Weights of a small GPT-style language model, trained from scratch on English Wikipedia.
Size: 13 layers, width 160, 5 heads of 32, MLP 640 GELU, vocabulary 2011, 4.98M parameters.
Training: a variant of Muon for these matrices, 11817 steps.
MLP neurons of a small language model. Each row is named by its layer, matrix (up: input weights) and neuron, and shows model dimensions 0-95. Each number is 128 + 24 x the weight over its row's rms, rounded and kept within 0 to 255. Numbers have three digits each.
After each neuron's rows, "fires after" lists the tokens most often just before its 100 highest values on Wikipedia text that the model never trained on. A number after a token or word is its count.

L3.up505:127124115088167083119131143099131156123106139155156124116088125141132077139119115092137110114092136132128115120113133128136131146168136139099146123187097179111109123131104094134166109125149129170118137150139070107155136127128123165115137103170153138127144152134111101112096110093142082127
fires after: "–" 30, ":" 15, "| " 14, "0" 5, "°" 4

L8.up241:117111163159143103122129097108137147153147126081150147124107147147191138084070126153125141118100121187118143128165102104147143099107173118098136098116094130090142122135113155158135117136155103108155195135129125135152120106160107078129132123136125147142160143084122146081141114146157136126
fires after: "\n" 23, "." 10, "in " 8, "sc" 7, "s " 6, "St" 4

L8.up451:118118096098123123130111134121117136176104145109117123140129087148178129094140118145154147140098131144111129151124148170133118107157121077113120149143125103134078124091120118123151117150101116132151121123117146124155058127136148147134143140128110131135121124103144121139175128129073131158
fires after: "| " 74

L8.up109:088144113115138120123129106121145101148120103115175125149148146118178133125139157135116125114107129131154129111152119162102129099086184147089135121113161099139134122104123103104113166151103145140103113130095135103151090120108137145145152145105101099108126153185141092131117107094139098145
fires after: "h" 22, "fl" 9, "H" 9, "f" 8, "p" 8, "Fl" 6

L5.up205:065196160128113152148124145184138107112104138164142113175128134123108110072085143148125129087108130122167119143131154137118104132129135130107164096159167104085155115136115107129099113159119143140128139156140120132134138138130079125111129137111134133116125122152107053086160122097097117121
fires after: "\n\n" 49, "G" 12, "p" 6, "P" 4, "enn" 4, "in " 4

L10.up457:098115145112126113137114103114152141118112112129097170140091133131150096108136108129144142149139131137161177154134131143114127125118096108113133167119126136145136145157071111105166134176131092128164083119134111088120127112157164143109121131126153108138156113150071114182078103167134109128
fires after: "M" 21, "m" 13, "man" 9, "Sy" 5, "ter" 5, "h" 5

L4.up87:109134129146135087132156116133102128115097089086108104111149146169119153135114128126147099150207123161130105148135105151103121140095101177147112125098132118099141150159068129119144095136132118137126144160108155164107100103097137147094121105152133105166140130092088090133144144099105086156
fires after: "the " 29, "is " 7, "an" 5, "The " 4, "this " 4, "was " 4

L10.up104:111141076162149182118156112135115065098125112131149119155130101100142173149151135114171121156104114091161137129109119139135152108140175109146157112122138124149098165136107105112110156137122092095102142134100086132145125128141114147144144116114127122094077130154118117113128111107158144090
fires after: "H" 19, "h" 15, "Har" 10, "Br" 7, "Wil" 5, "Par" 4

L10.up555:156125090136170133130160121154136107136162143116145113143095078123157171089146137142138121073148090142117068122118119130130098139138139069140153123078105118141153135149117168100120130163120136083131118147102156123149156121166152139178157187143144088108121136147101086151143161133165108133
fires after: "| " 26, "(" 23, "- " 12, "202" 8, ": " 5

L6.up553:148099106167107118104089098114169091099087107127180099139110143138131097122142165148129138117088121102168126170159116108098156122122117123104161136178166128124101155129147131143104130137124187116098099127120132124129150108077134113123164134144149152118139152134102165088110128123088146123
fires after: "e" 15, "be" 11, "E" 10, "ro" 6, "B" 6, "le" 5

L8.up233:110156113112079169110117148099153153178112102103103146128123156154132092118133129164125129130129127096101139120133137098135126131100140124131096179160132203146156129112142160158126142156178098189152118111152084108119109131103180121113117131141141127180162113144139147134117111137143126128
fires after: "| " 25, "M" 13, "m" 11, "comp" 5

L6.up281:132128174172178137099166121116148110142155104103143112139145098110112134120101169122119121111155133136090097164114093149147124120099129153175114144118182164090124142164108158134161147169148130117131139126142127132179102103120082104111109081146133126145116142138104065107135112153093130109
fires after: "es" 11, "." 11, "in" 11, "as" 10, "-" 6, "k" 4

L5.up481:158113117113145138122159146141102143092111130155090156161117110128074109143123149123121083112097085114130111157125154179133110124080142143124149167104142131106093168152137121152125114169154135105109166102151082125134141113109139121116126145113097071156136118121146093102087102117099113144
fires after: "p" 29, "s" 12, "in" 5, "W" 5, "es" 4, "}" 4

L8.up236:114127144121120114180137101149115150109104129105146139118090116120142101113134122140130126146118138160172208157130088152144151149142124100117088144102182131121097132087094136109111133145137104105109101148100122109136139138159186148102129131085157164120160134144100139145127116133154145115
fires after: "J" 15, "om" 11, "| " 9, "ch" 8, "em" 8, "H" 8

L4.up127:123174101112123128119133112138138107143125118134138072103151143145147138123088124127120149126137128133104095113073154157091185139104189110141157138103142110130141112119119169142112145102132105104120119099109090108103132141132114123168150141158160136127195119107188120105155140093141167135
fires after: "m" 27, "\n" 20, ":" 6, "% " 4, "| " 4, "- " 4

L8.up499:113131116147110148161113140161169109113120114097178150093127116127114132115153126127120143135146111125098168109108142126114147113151192086134141079103166139160128126103166138110089094110128122116132154135146134102159178129121129102092148132087123115124109143154146113171110103136122134114
fires after: "H" 23, "ah" 21, "h" 9, "oh" 5

L4.up221:133134168096151093132114124029114113124110100123118106137155115114106136137137132130151119141137122171121118153138108182177119109182134103174124094131078123180098102110128105148118124110116128146158118182148093153117158128136163139116134136147135114138144135132119114162115099135105086154
fires after: "— " 21, " " 21, "0 " 9, "ort " 7, "York " 6, "| " 5

L3.up559:096152151138108147144117131116111130130140113141160118134095142116144190110079090159190165114111130135135162121120086151109150116116120107100113141100118123081141089133123143104145136100063134148130117082136111173081112113106116104094145143118134113114140129148096164131125134151180150124
fires after: "\n\n" 21, "\n" 20, "Party " 12, "B" 4

L8.up383:098120121165128145113123118124099103129118091133105098138109109096139156156114139154136138159111125121105176088151106143120140126127162134166131125149146137115099152175152144125131168145100100171126111136114078177162080150131163172153160083107153141129129125151120085187112111131126128086
fires after: "h" 13, "S" 13, "s" 11, "H" 10, "gr" 8, "col" 8

L4.up429:125191083100149163137108134147093145126143101144130134142090121152145116138150074110155131136166119165155120137143129131114138128178103078116175089164130129145137109130097126105105118087124069156134200127124089122115115123082125150087129162124136131101125126099108153102150122131146088122
fires after: "." 29, "U" 11, "00" 6, "," 6, "50" 5, "32" 4

L10.up65:176119104124135104144132138140168116131112090146129124144135142115108120150120146150153134072170137172089094125087151111112139128094127156129162081172150109132096114169158130159145114133159137128075145125117126114108115124129167123117151151109102102144123109119161094076177185127074121134
fires after: "| " 57, "to " 7

L4.up275:064141141143101159123173146080100125124155115109162083129116146151142120147092144111098162162140133159145119136079121135148092121096167141115164139094134152099133091151110151128060122117130120168103142152093117086089118153143125157121143127130152059121161151142126117117093159165133144168
fires after: "\n" 22, "\n\n" 17, " " 17, "Party " 13, ". " 6, "% " 5

L6.up86:122147116097143125169160126094122089089156166141105134150102094120101126113170151160141117086130106152076130144142120120174104166131153123120142100115159118067090124135149142146116136137134129126158181145144131150128115141121163125123135148085167144087091092157098111172158141104128121145
fires after: "N" 26, "— " 23, "in" 6, "P " 6, "n" 5

L6.up610:078103148127114108165137121141130151138082104112143121147145146061079142126124130123106146124102122127120095148125159113137184153131175118079082124108074124156108129113091144162116138143185125171152111144139118137132141151140156152128139119112131140145139124124152135150140092092186149127
fires after: "\n" 16, "f" 11, "- " 10, "F" 8, "em" 6, "uc" 5

L6.up113:128144129118113136205082153160086120115107151133135132129156149136144135118069114135106123155106157129127157165127192131139125142158103160144128143106163115145128144146093097113136096159071130112126145130139132110136198104128098144117094143088088111123118138122114112093169122069099120114
fires after: "is " 26, ", " 25, ". " 15, "was " 10, "=" 9, "), " 6

L8.up8:128162099123144150134156081135103111118151085142123127141124101138119114116074121111131143143094110128120112103089126129169154159105156127151089140147163132120116127114120094141137078094146107106119126165157171148166114140149177109110158129111139144091112108102108125141159139144136106167
fires after: "al" 19, "Al" 16, "L" 7, "N" 5, "in " 5, "n" 5

L3.up274:105139091136140122143125114109110100151099127131116113138107134121079184101126143115137128116136185111165133115113153106135140154118119101123160135126152175154159181160093178122112074135133093145156125102147132156117125186090096096153141130083120131113117122130112097148155144099145137152
fires after: "Wh" 22, ", " 17, "S" 14, "O" 11, "wh" 9

L6.up91:156121153131099135136113158092137105137119102121094160129135117122165131156141147098122126141142116127129136113134129119161116128114182123135149161128131113160131121097094138122117112078100145133082156158107159068066147080149091129137134140176113094148141136102128127193170097146124105140
fires after: "re" 29, "was " 17, "as " 15

L8.up312:166141141104140126155136116123151145112096125159156141113113145124134057134111136124096124139106137126092137162133155169091103135112102137091154130161120123127150146162115134114131125156125125149137130150192133135136152131126121099097155180102154161094120109127102125113078098095100132193
fires after: "G" 34, "we" 10, " " 8, "R" 7, "fe" 5, "M" 5

L10.up498:137120138123111142108145116134114119107112082149113089141117146085095075136146136158127131131123106119142128139122154150146163172150153160135141134097173159139162157115108120116191113145103131144116125136109154123143097144123111123118113120106146079113143129090119112113161124126109125135
fires after: "V" 18, "v" 15, "T" 12, "D" 7, "inv" 6

L4.up359:139136114147137136155099147154117154177096100110099114176147145162120122102144113121151164100114138155108152137115110159087141110155127129156145142112142073131112181146131101147108163135093095124158121104118113139113073101119129106091158145087100132136113148115146151147120155121129128170
fires after: "| " 21, "8" 12, "6" 10, "5" 9, "9" 9, "0" 7

L6.up41:112152157138131102105120096117137152157121128180128101117120116107112126118081136152095158111148149172098129121100136144103142099121105125129136130112143174145131141118153142111141118104182124113085115136135101078125103165127121144091141148139175109107158079135142145151093118168162130149
fires after: ". " 39, "\n\n" 11, "\n" 7, "==" 5, ":" 5, "R" 4

L5.up53:169136157118143129122114152119132097128104228099114157128103160165145122099094123104137132071108128115121148104124119112123110115105066150136113125155096151144131147093118112119193126141127101118125109148136131150089147142138146144114125126126130141125146142141114076102138094105130131097
fires after: "|" 91, "." 7

L4.up53:152103099134125123134169150108127123141102175091108138128146133144147155134091155098151096096126123140090179117124116110086137128124114153131121128175124194124128189131079113163113134127115143137133126140134152133099114116127117136161136149108130136135114100133124071126109090059112139135
fires after: "==" 48, "." 22, "\n\n" 14, "===" 6, "|" 4

L10.up378:132127163117142168065158155151111113150143095117116089100093184150117106118133134123161145121111117134153132150110103121132123143127131132137153167127144103138109195147090095148139140114153148132094134135127160141151146113118119140175135091143124135110138123110091139089141084124108059133
fires after: "D" 13, "V" 12, "P" 11, "the " 7, "p" 7, "St" 7

L8.up93:143163155122135112158128098136096146103122126145104142132128132116153187162116126145118153150125139140109082136123127109128146126162133136108097110154148129078140118096125126142138132129133103103092093145095148122122123109140124176091112141155123140144170134150121101101156113133150135159
fires after: "K" 24, "Ch" 9, "St" 8, "Mus" 6, "l" 6, "L" 6

L8.up5:112155170118119126146121117151123148151073101175132114143129083123114134158139119125130100120137125138114088131135104144152142130178136162158094146124163154114091126116154076106128131137141129164134168136132125168171135146097173152125165130102133090082130127130147072146100111108148093126
fires after: "H" 12, "N" 12, "n" 10, "born " 8, "- " 7, "e" 6

L6.up558:117165124113148149166097114136127118130124108151110107131129105133156084084145137107127097171114123095154138192133089154141091169107190104117124129113111130130130095196130120149157132163116155157123147122118080143136142140139106122118126142136145111155121115132146117160094130126103088139
fires after: "T" 31, "S" 15, "-" 11, "0" 8, "F" 5

L6.up261:117096132143154091158152090170086137151112145130149101157164170170139112132113077124133155091119112159113103114087128145154061115143169122081115101137095131147091130111129090143116091131145116112137082170144097107133131151122163089091136137110115149164129145121120131108117130099117127102
fires after: "at " 23, "by " 16, "of " 14, "under " 9, "\n" 6

L6.up223:140164128098121111130131141156154151121136091147121085119130157131148127124140120139159114155124131111126113080145135111126077149144105137090129148176092140136179146153123120141123108145150117146124153158130111168110104143094144130158143110118125119107154128155079127150077119134048129135
fires after: "the " 39, "C" 10, "c" 4, "The " 4, "(" 4

L8.up491:091121150111086148111125118075125108117085112133121108136135112149126103119105144173155135145148144134163161131156133104163111096145101125152154153140144151097099119149132134112134106153138144130150134144088110145117110098186153153093118159105124160118167142155115080130131131103130122131
fires after: "ch" 13, "b" 11, "sp" 10, "em" 9, "ph" 7, "B" 6

L5.up578:108104133133110140130086110112075099183127159113137084142180103127117139124084162115114154109140124148100125124125108129127061116138138105172112197113154112143147137150142166116128101121133101123106130177113180169170111138159141127087134145077171116148112153134160146105095165127120111086
fires after: "| " 24, "." 10, "5" 9, "4" 8, "3" 7, "6" 6

L8.up476:146141157121116100122147151105114136140107140168098114136134154101169101137093145122119167126136098122142153154100130110146086141115107118129120156132127110147129152100188119111137134143117101096105140136176113156154151168143132111106129154125128173077136156130130139076112094102114174173
fires after: "W" 18, "Bl" 14, "B" 10, "J" 10, "Sh" 9

L5.up9:155103148137177112142092126090113145161137146149103137114106111108169107155166119157174143129141158114128117181134112104140123148110157126129133210137138150114173121148111152116121120131075099161123078101102096133118137118150111134091125134150107117137093149138066142149137130167112169133
fires after: "\n" 17, "Republ" 15, ". " 8, "and " 6, "\n\n" 5

L8.up132:112137141151085124131118117151136119178152144150138111109167156060166130106097142141104127117098140126097162161114146110129119109114165135125136148147140123169104133142158113110133126150117135190119165141153108088123168128130138089117135109104130077124111143113144140125138098104098121151
fires after: "w" 22, "Bl" 22, "W" 8, "bl" 6

L8.up318:117129121153145107162127151127145147098103106135089135142123158126104132115153142124124143179136112181113080132129143124126135159160137106123121102175126100151141133153110127150160091153149182099113142183126094131144151162146125122112173140134139158133136167109148122100156125132124132111
fires after: "| " 38, "St" 16, "en" 5, "to " 5

L4.up133:101074143118127149131136130114106142143167126102142117100151183107131107104149117114145147127151169137115144153131105111169116099148102126096160171090130187117127152089156154133071148071063127142126119139116080119130141137114124105137125109131128092135111148145140157135105085140123092123
fires after: "ate " 15, "otes " 11, "\n" 9, ". " 7, "le " 5, "\n\n" 4

L5.up12:163125129142093136117095145175130135145100117119164137131139162099164085115124154084158130098127110108107142193115137108133151129123117089146050103156175124148083111161146130104123170170133139123115135151140126148097138162163130125100165083147166117120128145125141145161105100089137110144
fires after: "B" 28, "H" 13, "W" 8, "F" 6, "w" 5, "was " 5

L3.up243:161144142133143122168118131084118092092143142118145117124134104113117086145140156112143132133116148103080115143160160139162131110136135131133113089141153110150092133134151124142115131103089135169139126164167105161141156104123174090144125109129105110137170100116145104111141139120132128113
fires after: "0 " 22, "— " 21, "1 " 8, "4 " 8, "3 " 7, "2 " 6

L5.up572:127103113127135116155101106160122126103098126135120116152153124098130106073147184116131092101165145163141172111094094118113104160146125129105110148073126157153096165141135116112117101096150157155159138098169105131137138119149162145140168133113131031157091135131142118152147152165123095088
fires after: "F" 17, "E" 16, "H" 14, "ris" 11, "- " 9, "S" 6

L4.up108:112178107123176110148091145100139149133104154153156070124094133151159125110119138152119148140130115153153105148106116126126093085108131136150116142133101153075160099135156162160103131100068144158108144154123141124099106158123083142147138095087111139092124108141111140098119158125142127205
fires after: "on " 21, "On " 16, "\n\n" 7, "born " 5, ": " 4, "| " 4

L8.up92:164099093117140140134154153125107118111143083134176112139149147177115131128147089135118151109112150125178111170110119133137126146101134130131108112147150152160153097146118123104122166131157095119123118219130086135127145171130121108154115141140141132096127106162082141147057111131103109100
fires after: "m" 21, "M" 13, "e" 9, "=" 8, "S" 5, "the " 4

L8.up547:110138088041112170123136083131146159159110114143118151103114160136124143110105118131109141127154127133114110174170155160132156108097153137083112161117117157149142116122122081134126110167128099133128138146125119119129127132183107101177116127124117082127129140106119111127148137134131127132
fires after: "p" 29, "P" 18, "- " 9, "ph" 6, "M" 5, "Sup" 4

L8.up120:128129122108138137113160132160119160153138121153181144124104096107119151115167113125146102137139138099165128155088132126148108151089127145126068150113147121181161132116129098112129167117131090121142117122127141117123145090142142135135144164089089118140115125160122187136086087102148116115
fires after: "H" 48, "h" 10, "W" 7, "w" 6, "wh" 4

L8.up455:112154098108110126111159110155115150119130134115165132135160153119131122125153133149157105139154142080115130178121084128081102160106139164117118154162107110107134157128163106124138122135135136129118097125112177143140114142094171114138120143143112158136147101138105184143133144123096086138
fires after: "E" 26, "C" 25, "sy" 10, "c" 10, "ou" 4, "-" 4

L4.up401:168164131156096104088171154094135100149111157102119132146100164151142124149127125152156127115131133147108165101161132122134130114118119137131139127117124138141098093125069127133146133123145142097131132148122134109127106112122170109126092159131124118146129125143117185116092117128135093147
fires after: "." 66, "er" 6, ")." 5

L3.up603:135098150127151098150122101078154141098161140147144132122100150148158115166143120081151136100083118151121135144106160107119117172111102155131132145149105144102126148142124126159147133155126084142096073170115095129087115117134132137100130088111164123119106131127141175092180152120146091143
fires after: ":" 19, "U" 15, "L" 4, "°" 4, "a" 4, "3 " 4

L4.up49:090130156131147136124136123149102147118122109105134088106152120140135119177099106132104099093146127132128153129148102150163102116101091098129089169124128126134172129151098088128132097148162152123110188139080150138156123153107163174108154125132138160135120165121104133156087163138131130094
fires after: "the " 26, "-" 8, "The " 7, "a " 6, "May " 5, "o " 5

L6.up156:135160124128114148173084114118150077119099117108112127124097145168125143140121157135124131114115144160123109172122102157132132148121152113129104136165106093091121116087150117162153122118164134140109140115122112098119082138157178109103158113109130109157134153127150118117170134120066098145
fires after: "| " 53, "the " 7, "an " 5

L8.up507:149150113154117118165146108120117108139103158144176164132075117117128093130126138114140102166143121132123092155119088112137121092104114142149120115153152113127134098178123105140113115114057165157092139127135151111107124175126113167113089108137097125156127134143165127129130148154104118145
fires after: "| " 64, "the " 8

L5.up563:116107081132175139146153104113139143135111133118108096103150152104139131060098125090128111113114126116124092110098172140151112176143157139153099113116072126168159135144119097093114128155169112175111104114116154118119134118188182131119114155171109134094153133156161129101144107129091130116
fires after: "- " 30, "comp" 10, "W" 8, "\n" 8, "F" 6

L5.up538:119093130119164094157117140133143137129127140164127137128117121150138112136140102117137123109086198112161136153124133157128150142106098099138136151133164143093104156142141121115144092125154095139103073119155092143151155118142143119099093088153119142114142113157175183115106150098152123119
fires after: "H" 27, "W" 11, "T" 7, "ell" 5, "Sh" 5, "en" 4

L10.up231:132147108097164139133120087093100031190092096175100153115078165105136112119123133116143131165159143145147139127110115128144142141116155154133128135139132163152120122104114122119147114148100100112127117125114123104112118092152124126169123159165114112155126182091154118141119161100116151145
fires after: "c" 19, "re" 10, "C" 9, "he " 8, "and " 7

L3.up76:159132101129106131142133116101118124112118099061123128116102110120101123168115156132148160121119153102091118162152123136116158153115157136088145168131132153115158140138108119128130116104099113170122136109136168129149151146129105126154129110151119100122115155136121085134140169108089110178
fires after: "R" 18, "S" 13, "O" 10, "D" 8, "f" 7, "eb" 7

L4.up586:127098124102138132141152076155101096111123122156119111121080133139074138128082121148116152088134136135165158167103103163121115143097116115105094092161102135117169122124119148142100131149051177158126122161114138147123141151139122196151119111110120166124184158142130099132142132091137130138
fires after: "| " 75, "known " 9, "ec" 7

L4.up508:179125149144132109158117094138129162133152140156144083126118130126130149112125142112129097125119156119094169193111144113136127127075098155124133163132149118145147109132099146117130167143111152130146176162125142107056151106153159168142090149117135075132130144116101126150122120123094098151
fires after: "is " 14, "was " 11, "gr" 7, "w" 7, "tr" 7, "P" 7

L8.up292:117146106143148142091108146140158157094074126126116135142150120109120092127121104106157130156121146118118132119158170125140133148106138167092139145103140148115153153139139115133123110149142095122133147153159152073152164086135121105161086140089174125161095133075086126182133102130140132162
fires after: "B" 26, "P" 14, "M" 13, "G" 11, "re" 5, "be" 4

L3.up514:135128132159098076144122104129185114114115116101111144148132116114152140150096133120148147144158178093093144158146168143090145078134169190126085199118162121141089124157128135117132134100108139128086168153124146114115169137168125150145116144126127133166146138132138144119111130088112098158
fires after: "is " 28, ") " 18, "was " 7, "a " 4

L4.up140:161145100136157118130131145107123105126115180115102154145119121163129087119115136109133138129142112121146126108154129123110093109150124139133151116150102122111133129107081134130183086127155098146162134193139150172136085104111129102178128122111141146140146107188140109124091097102118132135
fires after: "|" 47, "." 40, ")." 4

L6.up428:130161138097104109107143117125127105051143117147153092147108124144172157135123085108114138117114121113129127168132151160113113111167155156133138080132100130125142125115124134153069112095116118144202130175094116114084135097149124145156149137081151155182156138153119148141139100095136114140
fires after: "em" 21, "c" 9, "inc" 7, "Or" 6, "ec" 6, "iti" 5

L5.up180:141100081112133120129118122091103075149096136096158124194134152106142120125123153132115142093168156122145079118098153126142132139126116068097117086135165139164122087111135124116106116109122096158166103136151180165127104137139128098121175132107193121109109106125108141101150144110143094112
fires after: "U" 23, "201" 9, "S" 8, "202" 7, "the " 4, "200" 4

L4.up329:197151092104124132158149180154166115145095173090099085149142107130104097137093091111145121143101123136126117106098117141122142117143126130127121137136137092129087126127134115191145132149134119174121107138134153171124100165128146094108154101135131120130131103134146125130127139109080129088
fires after: "| " 61, "the " 5

L8.up143:130142139168143111114132122112126110104102111121113122144106138120065133118092169113132163117138131096126096153109139154146119153133145115140138100117120146118105161107154142172074144140139100125090115137155146145138171112138157123175147170099113158135110127109086132192120144118093119110
fires after: "or" 15, "h" 11, "B" 9, "H" 8, "b" 7

L8.up172:150130111126122136116125137104111123183132107172147144108115099125138134104129132088152170141118144087154113136103124175155152118103137135174117125118118151158136164075187142158124134103130147144117109152101180115130165112138126132150116136136066140122112116108094131142128100120123130079
fires after: "H" 19, "h" 16, "W" 12, "os" 7, "wh" 5, "Des" 5

L4.up154:143095091132142098163134134114145114120127085172114154134130132083153168082142140105107119101139122102134148107114132133101148152104156118117086176116117172169130126104147146089156085148190117117102137122099145139153137125147155093118156128097141123100135152152134149173129148124128099091
fires after: "| " 25, "- " 16, "|---|---|---|---" 6, "\n" 5, "201" 4

L8.up96:103114118132129112101112111136098149117136149110147092127165195132121140109104163126143132109161128152110134150097121109143118110112156144144147124128132103140154142148135158154117113176139131142119143153112152058128133139161146106137143129153133155113105101138108097092122146135130156128
fires after: "st" 30, "St" 25, "rest" 7, "camp" 6, "in " 4

L5.up432:154127119081114128149112142111131111106137125146104147137114123164097093146122126141144097103153141093112098182139155117096125174148085119122195131161115130076140163134130142150115174102115112131106125125153121112128145126136084098123105132137110125127160087111096101092163159108103100145
fires after: "| " 23, "A" 10, "." 10, "O" 7, "Go" 5, "R" 4

L3.up262:100116142137161157145116135113166146179143125099191107084113161112136134128115118125146134177133112138138097099126089113140102146094113107126142140138137136075152133160132157137098117083106140150138169130056119132121149154150096112155170150119150070119154141118125137094088151157122074074
fires after: "\n\n" 15, "\n" 14, "Party " 11, ". " 6, "Team " 5

L8.up21:144115095119150096129149137121084136137113105161082120144088156132140208101121130147110143161131165116099132117179123054144131119086138162175137127091115135085101119135112149141117135157098179101115119146109129135122164093149143139130126139094120100104122101166137127110100144134131080168
fires after: "K" 41, "L" 13, "St" 13, "C" 7, "S" 6, "P" 5

L8.up489:138095134109086097117143105120118132126092131141114164142145117137098074111114122084168131144090138162125160124098099139109122111154093110154105160133165144155139108124115146149127152140123125158173127093108138090145152127073135122100111145140069122143152097159075152071136095124146122150
fires after: "y" 14, "ym" 10, "M" 10, "\\" 9, "em" 8, "m" 7

L10.up521:140095156117153139090129137111106131114159132127139113156160136127164090105136144104148134120104148136073083122142129109126097131167134093112141151121160134128160126122147165164152143138162133084150125133116119144102154116067154175167154164122121135129155124094141089109117155135151102110
fires after: "| " 20, "the " 18, "- " 8, "(" 5, "of " 4

L5.up423:151171137105180141154154133126115108099119144108155111115115120176130118150112143125140137093099102158105140119120115141123123097133147135077117119151133125155132098090069126130097116100154132169145141146140098125142144124117093158143096152109087127139152094168123137090110105101148089102
fires after: "\n" 31, "." 27, "|" 12

L10.up168:115100151142132134194143116129091131159115116122143153120127106140138093114127096105127110144134163170139079151088143089166078140158113142135122112101073131112166113137132176160098124163124103102109088159111089124122154139139135144089114076137083140132130100125130134145160116105120128147
fires after: "\n" 15, "St" 12, "K" 11, "Fl" 6, "end" 4, "A" 4

L6.up57:163143091087127119138129143121090121123131127067102114108116129117141127104119120114116169102107179108159126112143106170128150157067132164161139159159108137131124099136104119124153118114140132122119139187125076138103145068112133090153138134107128091164146108138156132133104139138101086156
fires after: "S" 15, "F" 12, "D" 8, "C" 7, "P" 6, "e" 5

L3.up468:131170095173152127161137123117127140155103159171174145113119125126119105110131124119121136140117120115147133117139126154155108118113109117127093120108106113090121107135157116130098139184098109159102182129157105160084111099099129117106165123126126106174128146157146077140157118155129107126
fires after: "Wh" 25, "wh" 21, "T" 9, "h" 9, "S" 7, "w" 5

L4.up182:113147159143126142141158162130102120142138075091168131095154161116130104142101101130148134143159135163127141131150076145098114119123110119130142149128133100103134090134134119141133115127097104180148125121078145122120129136162104052119134140124142073123105109120146161169104090110129137085
fires after: " " 13, "ate " 9, "\n\n" 9, "le " 7, ") " 6, "ear " 6

L6.up495:115105136154112138114158090158091106198134087110135098145090136122093145104115139155130111091083146167133121175116130122159139112177134141108163111120112130108092130112106121138133128102154083147132131147093126186124119117143141152135133125114153114092145089148142132135090120143153070104
fires after: "- " 15, "sy" 15, "L" 13, "H" 7, "Ar" 6

L8.up349:114090114119114100103129114187126115089079150183125085162140132125126146174108099109141091091125102159113133160143111076137115144126140113150163119171132116151126158169153143115135136097163143093116116112122143132107134147110132132054144113135150130119059134153149136097138151109100134136
fires after: "E" 23, "I" 19, "O" 9, "e" 7, "b" 6

L8.up474:157137135119128119129139110171132125124118114151160161098125117142139079101107135136155112142135167104125134132109116101143148103130118123153137199118120117134100127140164127123164149107106108139153095107103169140097126138126104120139147151082117094155160147116144111110122134158192071156
fires after: "h" 17, "H" 15, "M" 11, "m" 10, "si" 6, "(" 6

L10.up297:151124149117126138155146114093103117089069114125141112172088165124137140118137076163132100157099141138130124150108140105157183156133155118112134119154097107108132157104115151112170112156115129119134138099096178119107137136102104109103120147125139122105140145154081129111141145077084101175
fires after: "T" 23, "p" 8, "A" 7, "M" 6, "V" 5, "K" 5

L3.up83:121130087122116108115153095112109138101122160139154115122150104110147131148116112172130123127103107107134112161113123107140101171159139096114158143149130160154119128144145114128141121161139152174156087137134169105165139100113123101163155092138119125112062151170108126131169141104093111134
fires after: "U" 27, "K" 14, "S" 11, "T" 11, "R" 10, "F" 5

L6.up482:121132134111130188139151095101104130102135171151143115150174152159107153141130142131126141075121115132111113151124137114099131091131121126122123129125101130090139114140173139133103103115125109135079151134181150172154097114128126108106113145143124166109125086154089135124127140141103117143
fires after: "in" 37, "en" 10, "re" 9, "n" 6, "f" 5, "e" 4

L3.up237:119128123145165171136151103108110147124141128092190106109135116128121126110084130118155149162164170130159159124138101110124121143139115165091150119124175144070119111145139143100144152103099071144128156122088095143106114143128114141074126154131098080118127148121125158151075099164110114135
fires after: "\n" 18, "\n\n" 12, "Party " 9, ". " 7, " " 5

L3.up23:109123132128112116150109102118130163115127147113118096089076112117133134152134140124160130157128128143137114100165123108124115130178162094112106141122166126084109165112106134094155090159139095171146096155145151113135148119112157148136139155159094108117108127162114073125136119135103143129
fires after: "S" 13, "M" 10, "H" 9, "T" 9, "Y" 9

L3.up537:118143121119116114095129110137162141090113129091129083135151106159123089129069157131123099131109077157179130129148118189126133139115084135147147108132160143102108152135108134180118181143150102132148154157167119106158168138137105139134116123106083122157134106125118113145146102088133149051
fires after: ", " 32, ". " 22, "\n" 9

L3.up574:103144157148177110122165148104073139135132122091184129098082166131097125147076140150123128171126124154180107153153110158120124157140136105107147102130081094116133097173126137094103148096028144138151134134085107106119137144160135150156149133112110159118089122138116140127107120147131122080
fires after: "\n" 52, "\n\n" 33

L3.up435:082140131152171142152178135098113083134114160143215092128136117158128116125101150116086121126148139122106116127115147148162104122113086155105141125082117143122159099148137124117126071162137149106104165132109165163132088129174122120143065114128164138143158123175109133142112090095139123110
fires after: "." 52, "9" 7, "4" 6, "6" 6, "ac" 6, "5" 4